Part of a small language model's weights: 7.02M parameters, untied embeddings.
MLP neurons of a small language model. Each row is named by its layer, matrix (up: input weights; down: output weights) and neuron, and shows model dimensions 0-191. Each number is 500 + 50 x the weight over its row's rms, rounded and kept within 0 to 999. Numbers have three digits each.
After each neuron's rows, "fires before" lists the tokens most often just after its 100 highest values on Wikipedia text that the model never trained on; "fires after" lists the tokens most often just before its 100 highest values on Wikipedia text that the model never trained on.

L7.up286:523431583479509484556533545429439543520571553413509470538553516423487481463595434481528529579515466446497548468513491475510488436447480561558446423550562464523501569484420519513474500531476498584385482471499488446557375466441464479492412609517532498567563449519479568522529493528505454564675480512550501403477450535455561498506608466488546476477520481511532455450439432472548560562485516498562584602487520540533563507491436509505450556376437512517602492414549536549468533560486523559516491465488433454436458465532475500495501450503500512506439441522527508469493434440436371438
L7.down286:544500465458560451437467551550520450545461523402609412432509413571471496552584481449495481507546449475525497553479464517450525547526482463496493523518415465486490560480583481515491498486504479453487583470456556526416561565479559597544468493514504459531584506528628465453632492503510538478556551487443491520500474477597464446485567491517468421557550519558460562467535469478432429528435494517502452463549504567517499440437537491497479581625486532539571447559435556500486504399501544497492414409454524483516556517350461406424469406451453477518535401457523501545509542579452521436
fires before: "y ", "us", "the ", "u"
fires after: "A", "J", "O", "Al", "I", "a"

L2.up422:480445568461526434481546536489487428461496474462479482532566507583530612447458553443472537513467476443503487408574463419495511497542490535504495513494526560524449473443478513513481508611521484500435475530608537544536483478396487539522427514530495504584519482546480489510536525541448572601465477527533532442501467530407551482526514471421359552497607530497348426457546630422428575476634635460473504432474518562588496438448444487451466520487580483521517502482501540535497517563493504540500503388424511557474494541493471549417519508516488526458438416493504410467443507452491487539
L2.down422:465454540474585520506529564475504491398466468521498578453480454535497490465536491457492562510385521412605541432537484458462538578531461468527617544538556519431460440418480465460581583481552571528476568409467484524443489524515484550533508441527450535540475440510517498490463462443464471536549497468421582514515463386482469383507502601474498476557440557562491528499444452397566486517455548573579560470466456541458506580555500495488521527527506451481419510468539582503591483448517464479422515522441591598481460490490509562430486479590519492534434470387506403432432560493494465583
fires before: "==", "===", "The ", "C", "H"
fires after: ".", "s"

L2.up16:512470555413499482497497471548576491496466500532431589531534534537447543490475488435535550577457456402502428513437506487494497584536606474400549498542444532568471486476572505527420517525444457599514449551516521631517499471525481486486457509490420443544489495506617459499577467505546542591509385528538566539501514537458567479509522495524445478436428442475408463510574453502522594512491528458412481424504465585534498452463491409454495431398500520492538438517504517498392532515467658465470507463487585524496562575500456497488500543510521599514395472493523440390496445503504481413
L2.down16:491520610473584505484504436562631548498551525476442558571544420465455503406524440447493524506506391453469480499454438546497466486564571539488563590445505528523484516482538459518513550527490476576441479537465521565502454517549485454476480592533474495509561510569597481420528479398508594535528419557554454481507522514583562595526560540483408464496409611515509526471432394516471597576475565504425559521599471488546450491475519506535441417459519449447491486482540474519485500541423564489479476458436505527493453551480464538432495469544535496560377546416560468516472435505557415531
fires before: "The ", "- ", "===", "In ", "A", "H"
fires after: "==", "==="

L11.up698:462435554447533365570416488551576536528422552524434530559557551488500513502537505510475527483491485493484500518460483466475467477404449559454563538494491468549411478487509481543423515534376463556414472396455521603513484404532486473513477504525535488613502418536528537405662476592482500470533511637503559480489543441415443524515471461532446491544465485541444408565422480474492569437589511569478493436446450471555501415440576521534499502519522519534532456427446604481511473471490446525429519516569527479465402516535497508534538501496522528464512519561506506516445569500530415572
L11.down698:462596424483554488495482515487482436480515518467485502472420408573518555548545527413445508391384437484483486455535475606528424558568564493539552486467535519471428496528538530447422483548497455441440490539529512429452520532476514558551503525453445400437480435475505461447395537507473421406458550497500493570576548545553469465417525459581566559534489419472535645496551539563484518519511429444501517447523523448516551428541492471483546521506603460503444512513525545487506459514467519497442496485397523491548616513491472485518582509476506509500474610418603576563530527589435559474
fires before: "ud", "ed ", "es ", "es", " "
fires after: "in", "en", "oun", "ap", "or"

L5.up155:509489500478440422535494580495494503486534468534454507512515494546497551440422498528491510534584433368486547414550470526597428476506517483564484512581500520503458476455542597463486435584559510615447424498549534541559473468485495504562475546473470436492529481514517537552463526486471515462528438557545546428509437592387477514546520471379610565449512564483519472505515552556369649546439509500538491504419496479476547450470456551483452549421479559429499611355521492574512479523475483548444517487487524542501464469602503516461479484530410493543407412537565475468451546492487489525
L5.down155:494450557485386502566483488518511468423501498484528458508561421496404494478433523529415557447449479476470504422516503452528487474505568522590507560465494521534473456578457524540520475439568462372530477464627568583467524568491533504562475490531607508467502509441474619503503604478533549543475461465495446445484541481528516542529476580454502481544435547489409492483435487584508490514605470467477530536557509463503469452531563521474530516516449541506607469491578522569509519542554427439505478495474536622598588441483491458494411432421501531578424480389441544455434534461465609456
fires before: "===", "==", "| ", "In ", "A"
fires after: "|", "."

L9.up204:519488489425577468466507440508517455481520484483469490557495458502471507508467576335560531480466490549440515487500507441582489548545542495532451559503558561547465526432593502478457475550504472500543397489502537470530522426446535418547406552492504508479581580576498652550552503466558449437506508590489492408531524409472486512532540525426527578517436507488544583433501511462410519546523535495423592488492513460548448443434483468470387552417468567453561576545553572495510520478497460398593409462545451541492520432439384496464452502487457561472531473528562536480498480478545582537
L9.down204:480493456591422504459543509554510504562514519396481460419499486487449459529492484481472482434505577497481592491462502483539548441508620469478523584472415608521597439533626575556477539525435500524546466531506509481490467462424408498422510455491525550461570371506577466467549497576527460501510558450560470472520535596566505390514476530500536528523540542483501486535549467460449464534505387557461500600476454529501467481532573468537429498521482470454522510553432547629479489510498537507366620582538428540599504526464517474441455486473470484464477631469485543523499448452521501512
fires before: "ed", "m", "t", "id", "ul", "v"
fires after: "p", "P", "pro", "("

L7.up312:485469507500523504521579482478487525488478499458528576512545599548535501416459478524552542607450549506486508453512488527478429461488580581510471443582496421517489586425574518421436531575478491484531471464533555482540442449537479434576438541409525539551574448485504528515562449456553541513589537588508505424525489497369542527463468548516563474509609474502531493435458537453396614477517536544497445461516482432601536530445382498517466387451551558497431492420502475594495469580504501511576443478476488505456464479488442536517455517492437507534393446492469519579451495439433425600
L7.down312:531535553447489442554552528494535410560565565445483438515503466569380471419475479533475431543461455515533449519474511556524570490508481472469494538438518423419522514617477565521492477494528474364465519520425514497496507511469512495460553552582521517480505454472465596517610511474503393506585536419567514388502637574500438537490523578461364487536509486472544468545494428479553427545569524512553474507541479469489520511486466464501499541568564413462486472550543483507474556472479591495478505494590468453463508444528422451483491482550405530595571456480517618482511483552460420400
fires before: "g", "t ", "S", "e", "en", "ap"
fires after: "E", "A", "U", "ug", "O", "An"

L7.up265:377522543477538463513479491494443553384533510536459438520504533556513441439523428465595550542529506497514534418487515578589437500470514557550424524567479407527429543465488492451417525578484444547479525493517476436525457514460443487562378581452512502513574466516574527497506533478509428463591524556520484409524487400387381433437657494514497517551580490573519510506436453557421587441485450523494508536510486499570567484590410569507489497491467545482484475462491496518593460494473582513510521511545445498459471487598393542572469471521480510471490501531489531531428469516487448568
L7.down265:464491492462520480500557531465560594474500553421491489476476484501439574450523482486458482531520554523545498534430440616421430452486436524475497568491534464529490518560429494447409509453493453379451419468595521435433626483625511440506484476499461538518558541457576578532486498429498412463571605403610469489473512505591500540512495484476505534586453588428514492577514446602528541500547467543454571369472491563478524423502463520486469525542507560506525440442445503517591514486435373505525421532509582486502468509494539511455481490460481560519429512471551550511441539522443458503
fires before: "s", "ers", "g", "K"
fires after: "M", "Un", "A", "An", "E"

L5.up109:500481537485519525618421529494503504513500477538499539515554492580404609439429561559501514467509462463523502456522497467614453507483495472560517446512505517527468470424548530541500467604543454528501433477537507504536541473535531496502469483483449457504547478602450549503488473563480577498475430569545542509490455417480428399607584516494522580499407448548353444545499512519429606513468542498386545436434483526587473441469494452503488470419490562445542550366506547526496479503465478424510506513493615634480522558495470560467418519506571493501450401548482451446437520438529522467
L5.down109:499498512467502443393504562481471457473457505419545471383518474486556587502486484503452558459466477467571482482591459430447461551517485537399578559571472516562504438501524582469569485499515562533451521444498459557412490506562408517515518489473552446516556544483608440371453445498506506493492321503501536574507511569542417557478484508498542478514593546532476477437429456471508522475501541484526503404442484467565515494457616540521499558534442509554522566498520451528601505520504509505510547540471500588521538477437550541410473507426466528501474628568643461492456479530498535423
fires before: "| ", "==", "===", "The ", "In ", "H"
fires after: ".", "|"

L10.up432:447546564547476474547536571566420524433533519414481476531495533547578490548486597473524504535422586508478423518479498466548580543431476540456489548534520460502418453473488565497437510520575518576492490456543478452464500427502484473489361571433513515581481445538536555538490444448562516521584505545579539491463432539536475619474580532378483502450463546518490517467493465542458542441461429456456636556480542479502517450480409572431558613452557448461556497546557488428478513564479564413485396468548482439470440521500495512573472417491521470383513417540508506475504481462501449502
L10.down432:533483537448526572522468433489512452485561556518475555457581474476393450509519443496519442557438346518483520511605498549487448530504535564480559448529496484521474534463464454565463484508367494459545555531458579494496589547556489416569548442567542495585477498592453478425501440457493513531435469471464611437427546461446479368514406559590512466483552486504533480571442522483525460460458520602471491466497464549559558495593506506558496472459542562490526440435460525496519495475432591533547593483557534453430545539561469568517449540467481530516532486466391574399507490514456540474
fires before: "i", "k", " ", "c", "o"
fires after: "s", "S", "R", "Y", "A", "e"

L10.up575:547380468568519480490520507470520570530432459540477505505593394564513540495453568458512546518590506441485483514436468441375482484544470475480473414519507410503490563453455519501533456559470490527608530537517506522501547455422568465484544404464468526596461386543429491551473484511512489574494512481553547523500479454503577426505500490507477570505517501567421457436521459494445490520466518463366569444527387524442460493493585442470432566505507491425557531534448492532408530578461492386602496459427525489478551583583421484545431498482543423517516489565510473527527616527548544515
L10.down575:525455526516461436485476431515476510514508488544542510496482547518417477498474501506481487509560480571446527470460479521518545516521489490542439471549470504472478508532559467524484443455458486532430420519510529509619464475518529434489541586479508586442510469469481473636424594431434509519382529443463438468426552568494567471457529397502549443480425513603457448588534517489533527484588501493668503493542492463480543600543549527584520504455465622404528529534490571562505507544436432479514547486484408441438544424473481412477487468517519596501533530447508507362613513496433421489
fires before: "en ", "t", "or", "igh"
fires after: "w", "s", "h", "v"

L8.up695:517529486426486537614503503520510435348497455452428595521534505553446513463436510431509486485472492431518488437507505460527486527485551443484509442546482523509450477454513473539491512575495451546485452531573525555480545444474498506524447562524448486502466384580536542508531557566524580525537436573538675443468503475476483484564563459481428537522544551553421456491509505532412563498540451458442564418473450550534444421485515499531551454465496533498562471431529572494458478495387526516531456363442577634481474503533497582465514527502531583484418462542463494418439593488420452544
L8.down695:535564554513513479473496467492483453421495519491505527597547543483535529492509563463542164472455480529607486417519418487428526475428447482513473455526500535455531523380484515524431528565497495484508483470545543571608543449543536475549495561575432498490495537521513488544510538485445484483506546557546528453513322494495522428482523532450567508478524465462525514498533545530471447532579549535501512499454524471430468439535545452517548507476498510488480523499547574477507559492485599541442501421484525497607473464539510572516574452534536499497485496389485464468543470465524511513
fires before: "==", "===", "In ", "The "
fires after: ".", "|"

L2.up108:511421560449530473515509491532475488496441487515485528497518513555504528502436514445554527516451449406491470485451489491458431553522572507423600478523455515574478495470519487555403505574466452605526441511523535623553495496552540504555459481518463369556528512507588521495521504544537545543496340570589573500469502488484560430555507505407453547456442449546414463508566482524503615487530559455408481476461509565493522421430500393459497406408504530527572425463517474521437512486490569426459524478437544545498555493495481507482531536466541541526345431551486459398483513459520462406
L2.down108:491519604468578444482476448496571512510551475426496597480507391568450522450398486461513489534510427456490476499519462521485436530537474522505581543499460491554552536487512434537475512567489444546483495539487578527505519543592491422574515532510489453494535509574570450435461475437528564519505438544579512461501546534573617515526519536431365450523458506533553432414425358515488587583484551507413543636535447494528435452494542444522493438474513537492533458467578464497496496493432556459501503456402528567550506446472547544441546502482536539551362495470512450490454419473551429554
fires before: "The ", "In ", "A", "===", "- ", "H"
fires after: "==", "==="

L11.up406:492514522437493419501462548558499594494545537481462578582490521470554452468462454475490538436453437366454513456392505534499481505580484564534568536479544460554515541473428537477389476597560515573469409440620511458587410554566448557563419619518414486462538513561517585525510602463420414504600492494559534440494460527513471498436500468465570488449494453465580440509434419487532505538535458477527463554527539503568546486483480565524497492502566468439500564461504501491561421523537531429431499428495501594491489573465455485498509487506493516428430475559479521501424552454447443496
L11.down406:534545508499532500411494495458534476400463463506433510452455456506480506529382514480539525516525502515498490579434537407520449427536560539463489526512448451506501424544558483447510570506494405511543516547460576512512451501485465429532569445518531474474485597530550495519467516565486584548472505522476545581536599451499573531527485509392465560494473445568447523593540520598537496414577495472576555563457399447454384511515457472551380455544481582521586474513456540525570493553473485434448496582535588368492526438367459504507532449448494528496459504463509593483450564477584478498
fires before: "h ", "h", "il ", "e "
fires after: "ou", "A", "ri", "wi", "N"

L8.up382:497514533521450438554511485498497496427507448411501464509518513605432480485482464496473496518486495476465534477513504429636461511472461505618460567518498554466440598450587581503542497635557488526447414496552443464500533524507492450492463597406498424473493499534488453524531436506401507459526515543504571456539470525420451460577544472453521564520586624453519467555577541471389547569528489515494559457463542464536525515480441568481514500500453557439472460395546580522592508456436466485424557412450532538435463509592480541455478450587414462579466440540487513516428564477473566492
L8.down382:526453503499506472505516419472346536537458478508553390404510460587495573575464504412456444463439587532466550445501490457455490535516560498624501570523428560464437499418518470505473494543567504482457520562587460588555511552486483513490523530493491547443504540552515559601472483515508505561452497477525508477492382542493469502468456502502540607497498482462484486500518576403412460544563469534434563523556515417490558533498571461602486500476501456476511432433545535524511514552431551479482587502445506561572466459549401481391574506409545504543419455520530576467425515608457488472
fires before: "==", "===", "| ", " ", "S", "C"
fires after: "\n\n", "|"

L7.up431:549507530415512381448498605433443522429483378572592472501514524402487453493450494396510519540574507510509426477483422509483400428543502524533541487473431447495434529486501518510454427513487483457515491503592497521512463471544492496531489566423508475586541530523475556577478519481463564547619492546508524548527552559474511540562479461409543439516503472468592485571454500424493533546507471481550471546460421608505538539531515375475478391573495503588497508560564502472483487549518528464526375442490549537501506583453469485578471409512506473481426504517411471562497474555604419536
L7.down431:442450500532486568553545419426510418406547575502455450561423500554485548518433561531529568466562539503506488560575624491549502469523498417472477450500505498537434515511476556512546373548479544565507494530507478438543552493495395461586407516548434488476489524509447485529500527459451484507468505501595421452549434485481556485434478537519418556544512615401597536567509545453516577460405478458569549502515545528566468516478476591457540563436529536439445579580475527525448506447501467519595460503516446504444483491488542474549485464463522417455432488486619443451505394437487551476
fires before: "l", "il", "8", " ", "ou"
fires after: "p", "19", "f", "cl"

L8.up124:452452533510572529583466478463453466437576461534486541505512536519501545451473400388564534583611510523488552453475430486505490543503502577586431461608530474537471538497493493461444547560566487644507548572507519522523470542620449553535457556429508496503564525513503592510401491447487465509552437506480529491577519419493439509491480540514593461465564462517591507536462470401464572470460410522491473528486506497515548505510401449446428493427468581469483504426560461558507502591481520505488493556524476410483576455570498450505486494482373493488382447502520469444450486427492403533
L8.down124:546548520468555551497533600560481522491441527451572447475528527448503493483580495445497512517539441404508513512502464386486432486452422455466549491537428494559618552497490501541395460513507515479498519452458542421516499530539498436435513500512560505613487508462468404487513474555507453521411529480520453516495496449587480463557438609565415426581531513485531553511573496437484429548532492481552478481485528605480512447474498456490521533587598448503481516574438536426484497488480562526554365419495601504492505530407508478447495518450517595522471560423516583511454551519528542327
fires before: "St", "ers", "k", "i", "y", "op"
fires after: "R", "it", "Un", "A", "E"

L8.up746:491512484511440515531498576446487546459489453558461431486514443448452531532445544449578501515523382465509496496449575471509438571599519517458510417532506432498464431471479555549442502532461485570589507496557562540539540425479554506524525450484498451521525492533441456563501543527527429556483509464551515439512491451509523458561469478522527408421506503528510466508589438527432563522505438514539529521494386423490523491549530378526568419549556536464454510514509516533373513508418556496379635572564535465488543596556498523521488511553520597515552426506434430453582581425439409406
L8.down746:515424550484455428452579456534508478446555493494485526545483459501443419562498534550420505495398553478507445593458573487473460487569461483555447508524536457360567529530513485528489529545543475557470484574533534453436477554405491507522450506547474513518579452537450516596439534506517381518538489519531538508493560479510611399624534513521559451531468496546496539471479482435464538633429492418587444412501553555394481526468480526605475493536549443388465525432476504460541469600480421491537484470500487509450503549414497547527453460536524402523524585445546439444524462554501493486
fires before: "t", "e ", "or", "w", "er "
fires after: "r", "w", "th", "H", "h"

L2.up722:504430594479463426538558552511536501471557474524461625533511488587608561438485533509523513478474479507502511430492509491498475508493459504507504478520473517499531517454454447519465502584522487505407418458535471543501526518532520503520447511564473473486504500545559543574482523575440480548456358434579607410492467463404479361520506446464454509531503462471439470411568530477460562515538517465361512444460462584491500413505494525460437505557513535422516611419495557503559474563451541599450523496463636593489490584534464607465553501565512494493474440552475514555427578489435495480
L2.down722:600387513469542454508479564506395471465476540520470517456445410505482488539461543523429320428454483507736558473516436453491520515493491529486532458552423456451572535523533499558426531495535530449469533471538443549523479474545490481523559515517483561501567422405406479556409527549472471427475568535496538527380371446445457491615480459467519570514504496486483510539459491480491579474504536487533530530407453511467445507545534517423470503430516556553524517504512544494572494459460523523448504524485570507581451477582505602496534466514523499522554501529540509545464472535505534542
fires before: "==", "===", "| ", "C", "In ", "="
fires after: ".", "|", "=="

L7.up267:486540424538526523491522549533509512391500526476551453514529565477447408463452465489426517583445519463496512365510485517553545509503504538534432441462528501483495474482468521477455532566605454518532502430538473475627476522523458474417521455472509487518515511502472479528571443457450515457560555560523551567492534536586562483472467527487434422442536510421483442489549504634440551579540541486459531533475497581553512470571360602440514525456550535515457413460398423559431483593446483510539444419540546559477455504504502530518575511455438449519492482511489607544374461488389514576
L7.down267:625479514532538514539489484538555503534507474532412602504503480487455550505417537433579469431492444549445491585486538502453495517563527445463495486557551525435432466486518529493533456511428498581534473571400556523471635433484591482604406497499484447464510432584481505544453472480496530573515498446536450444513430441433453472485508512430543610489429471492531580530504525530461460487483499551579415509457515546500514529466475438538501626527422615445463582529536513448497490472430554467503552540470518404547587518592396438474455515573496505486468429477497439476589527539587490476
fires before: " ", "ed", "-", "'", "k"
fires after: "P", "R", "A", "N", "E"

L8.up508:399514491514498528510546492495521536532552497475513408499500490583470546542487514480524524572550488532444570463544500451572477409514458477633348471523528509501534502433568472571526412641472535516466441452552402389500558487419444450475484475520395469414558529499429490478477485462543513491437529461575526464543496484508431439635526410446506587488536564446556503478555478531461544586479554505540565503494564505588504527501478513506480504495520441472505605400524556547535530516454547490383466429478527558418458550541492507421481509540460465482477490551406562478445537526453496553
L8.down508:452482547540559516491438401571446594464383577516444504531522489457479447541516443454564498493471581487488500428508424461586476462455521546553460497541499507513500497510495409593555541462501476533554552543552545472488482526559501522468549556489533489497493590525527506489526514622534522562428490558530504404450471501466469538468466536534558553508422540444514446510467474519435473577519513477506536472501433427485526447457587452499425455496495372407518526500557504525468522537488609492513517483519538452611384504548440395370598541475563547475441509436465534488439502580517432353
fires before: "===", "==", "| ", "="
fires after: "|", "M", "S", ";"

L11.up632:436413570471511476570405484485547404536461433529501552551525514542449507512628512477501548458421460498469495589473506596623522483454481439447579510529537452537486574455560476527540360470499480461433495461500432490463606496488637499514499513491497441511428415482552502449580560490525522555588513614510532517517520536442545493474452355579491482597454511373520491493419523457506522474533463461460474501508458569461474503526556518443481536493490536490483492540532492495462513453538589426417421535472457496478510455514432542510390515549522536502600544501518441547482486419487549509
L11.down632:515573549625517527421558601469537451416482541445590541560469525466554468510495510442503555625584505404496465386496541427451470538517569510480498348441427530526538456478428561448504506473507574551560556491536524487571585453489480457495459447457583552401510534522457503543525525528527582580466453591507491488477530475574427445509489563528529462453517519441509500577559524512444500523456532454503440531458381418556439472447455478482505472576482512406508502520522523529581509483540512510503502458503531428508465427405528521455560530517418536545392503475495490531523411536522433516
fires before: "e ", "ic", "f", "i", "ed "
fires after: "di", "li", "g", "i", "l"

L9.up327:473490483410489451543447484573620483491446577493476443537513399580528492476527623460553493537481503506485423498554536459483412511474549488483530532436435492544485422464613476492503354544460548457550537455559498527528511577489540543451488518410487563477530399521470610458579593547529452501571475548505517480471467533476463508543483495574413573521424608544528483554460511438553574537544528479553427464484452567454476391513597477496567423503470507510558543420532570536494500494486564495394509522552563534426441433476474551487442520539571538529498492528491467399491467435495519513
L9.down327:477475447472555580493508526519544472555574476445529422509432588427517519530516438519518528454559510475489511435495581438521496348545536498458567412534556540465503458536465491522517574495508554558515523466401553461478559469526525554487604468553480603534479478435501494619527422474456504468492429473434524428520466471463521516511456498447535433498446436408488606481533574433504544503408424466452542515512488479549591530588487535511485536464467514537481480480526556415520465417447502493522493530515521491535499509420642402502508461467397543518681488434548569520586502518499483521
fires before: "i", "ic ", "f", "y ", "er", "ed "
fires after: "i", "si", "di", "ti", "ab"

L10.up344:500484536508466371501486560532489511533552475520502567584514529489548418557533484435437543558580412446473490369412514521480530392516508579576632567499556459478464588448414482476417415528494491595442490527520563544559476489397411620528385549522459454548496492530427574547521497522514508592562497558471505435463475384458518432538468452479525481528447486523502485489483473421476529538609465527502465555502505450438590470485419439455501544546469488536505553419535541517496456533529502495526462510559439455474502516552481529515471469469438463483405507589488501502483533442453510559
L10.down344:538537456402398459472508387586501512544452484422474524503501467532496453435547544491502498564539521443486472593409486533490574471530517517513488480645510538548567442492471460479455518462559484478509448490436526525515419501515463441475565633532512539519482525493415513621447518488515543521462569408496439476479524494430444465436607550529506504553383475614490503563553516534530448501433549496610522526505424543528572542431561433659546472443455475521517506533553442491522513468500495491495494537515570543435554601446473536433536453492428468501569475465440509533525476414455542520
fires before: "h", "an", "o", "h ", "u", "d "
fires after: "B", "b", "ou", "or", "ri", "le"

L10.up293:477487543372555395513450528525554461466523448456516467552567443483471473506562540464516536561473442526505397491444632567575424521486472536480511547488457444582463567479580451578458417513506512497556566444495531426475530500554553521575423596472446499482563469501463463423509548523507528453627529459518512483490470492470455521600487464523478496475566480524502451488411464478445625537588434541538563492556584426411457522525463417505494461473477480544545475452492491538589514538514569539466487493639511478447444508569464501603468483490401510502427458536506519470386496480479448524
L10.down293:464494536567440506456440548498489415507540503489438492415418467422481505523486476502551475465597527471537481476528447590497509526544529527507615442516488440510547487496492520437447507536508446532506459486610577592517566504450438505455553510530450473564479471588492481480554495452551521422425430497601504514582480498438547473497502494568504560480450553567512490523532527499530493475530552567511441417486419611511592458452575565555497534448466450516524495550488474455489432434412476448496436524362507497533457530488542464440547495486554527503539518517463504506658464454414704442
fires before: "h", "e ", "t ", "ts ", "h ", "in "
fires after: "ou", "l", "po", "ri", "wi", "L"

L7.up426:458483538534641548575519452518480532473572419539530543477497533582483460458471421364521493457652546440469539449465461467522454543567439457533457453506486543514530574485576564520423435498489513554512477560503541517521554530572547481500472500531543531402563534575500522481435495586537531496540458468552557497526464291535433496537508534542506577457497479499477524502535424583399557423571501565510464513492521495495432452460456438504452572443481484478478435519536445506574504527460591421558498470468496538490529483430461496474509440477493529491402469489507555511491534547583625501
L7.down426:567469484415430468571459607483496540446430552413528489567505522483569552475447561598493547466527507468497523452470548464544465449485520536491579477566543422571570550573509473484468599444494393461534498449527432461456464538506450439520546508469503477585454444485464363460474417523540507455429497545498487515467443569523490531448426464552463499478528502585528504519473586499588615461479438403473513503579428485495498497505555615472501391528490533475530555450408476460532522540510461578564403471490512553496498466490466499523509570550431512448488610475480440570558506540493384546
fires before: "ers", "of ", "| ", "ed ", "y", "at"
fires after: "Un", "D", "ers", "E", "C", "oun"

L10.up266:489515459512496397490449434460551503538503545471527563553492515602484407536619507480502538541469457504473453482479514417536563525453520493497516378552631442580528447431486482442457457560510570521477562529564475570551430466538473410541505570417437518513503574485474566528537512505533441407573572545503550462483490440594572527564464472548523457471449503394462521461555533464484474438575599559568524477476552466413510522376490473452568484458506495510535526469524515506509517455494527441451439482494517596452417465565464455541537482538588551461405472511425490564504462408438507434
L10.down266:466544494505432522441520543511533488500550518380558511438524405500460439485593487479500552574539545497525504436446587460473524520453574533467522481444532534324393575559494453519545523485488547516528512476394558526451567449520541469464507483422562521500558458457525471474455468422492557563454457501432553581546544471448425461466441531527487539495457513434465534489515429570521555492541547494494497519577438468562460494585481540622454515556398475495497517556459468471554475483491451400449419496509566572533517495424431522631495501458410480574497500453523540479598540599475439525
fires before: "y ", "n", "u", "t", "an", "et"
fires after: "J", "j", "e ", "on ", "i", "O"

L2.up201:459490552524500465530469519548506442487477367494532479519559480623549540435488560462488510529487463462508474384567548502520518531556484511547544465527495530563446449468502470475478528566542453508490455434572526586558492493524525551495439559500500445539521535541432476486539530561450551533479390512531514476477483512334488477546556486392476580495504515511349425506514555511417720489562595478405529460484538564541488464481416488479498436476547580498538522440476515486435490485473453457545497493438553595507494505513434559448474530491437502490414366524509445478440515516508502518
L2.down201:432478486487546466453486485403524343420551453412489606431476447562523493548499498495433451468458493424543506460545481477499542536523488542551559511569558549520453453519480513429545504476579477472434583430466486474393557433494500524583593502561556524498483408555601494487463509487540518480551455504497609559522488434555415497504529588496462430595596478543456485453460452523495464459561536542620599521469467483583457569462545445556486531537492509490484484565520559546556441475467403481431506458518597524518456468489524480471429493513419532470495464527578467556380492524498547527
fires before: "==", "===", "In ", "The ", "C", "A"
fires after: "."

L10.up219:450449522474539435592545395472564579502506516511435496553565435561511488508467469463437558523530532464483476415498529584472464467407520489553511472465427483524462551405531490525487485575416476480478455531577573489492501467498553459539295554427494439517489474510581589526557461526470498505584534560562485417589432522499478522492557526404472524579518525470405489462488506583389591476574493554528497488533490430437458517506455538508476567485454527534415491450448481551474465591437596463457453484564488453438508427554453551589407529533500566509487475528476439492497555514512511478
L10.down219:546452531507399479471495573527470500477525505478381533374546599396455546561478593539458509516534576486484445474462517543501550391569550516556486511542486571568462466501546537498513503471473502468556549459566509390505629469495467451562486516559433665423493549538468552561349482540440447421458480461497512448544525433503520535477501416477515535505503448403532445525556484526508468487510465549510584521419433524467535509568476569514481544535480554519412559484502478454387476469414437523544546529531529428540564482496526505554520505453472536594497468477516570437502444536486508478
fires before: "t", "c", "s", "ad", "t "
fires after: "A", "E"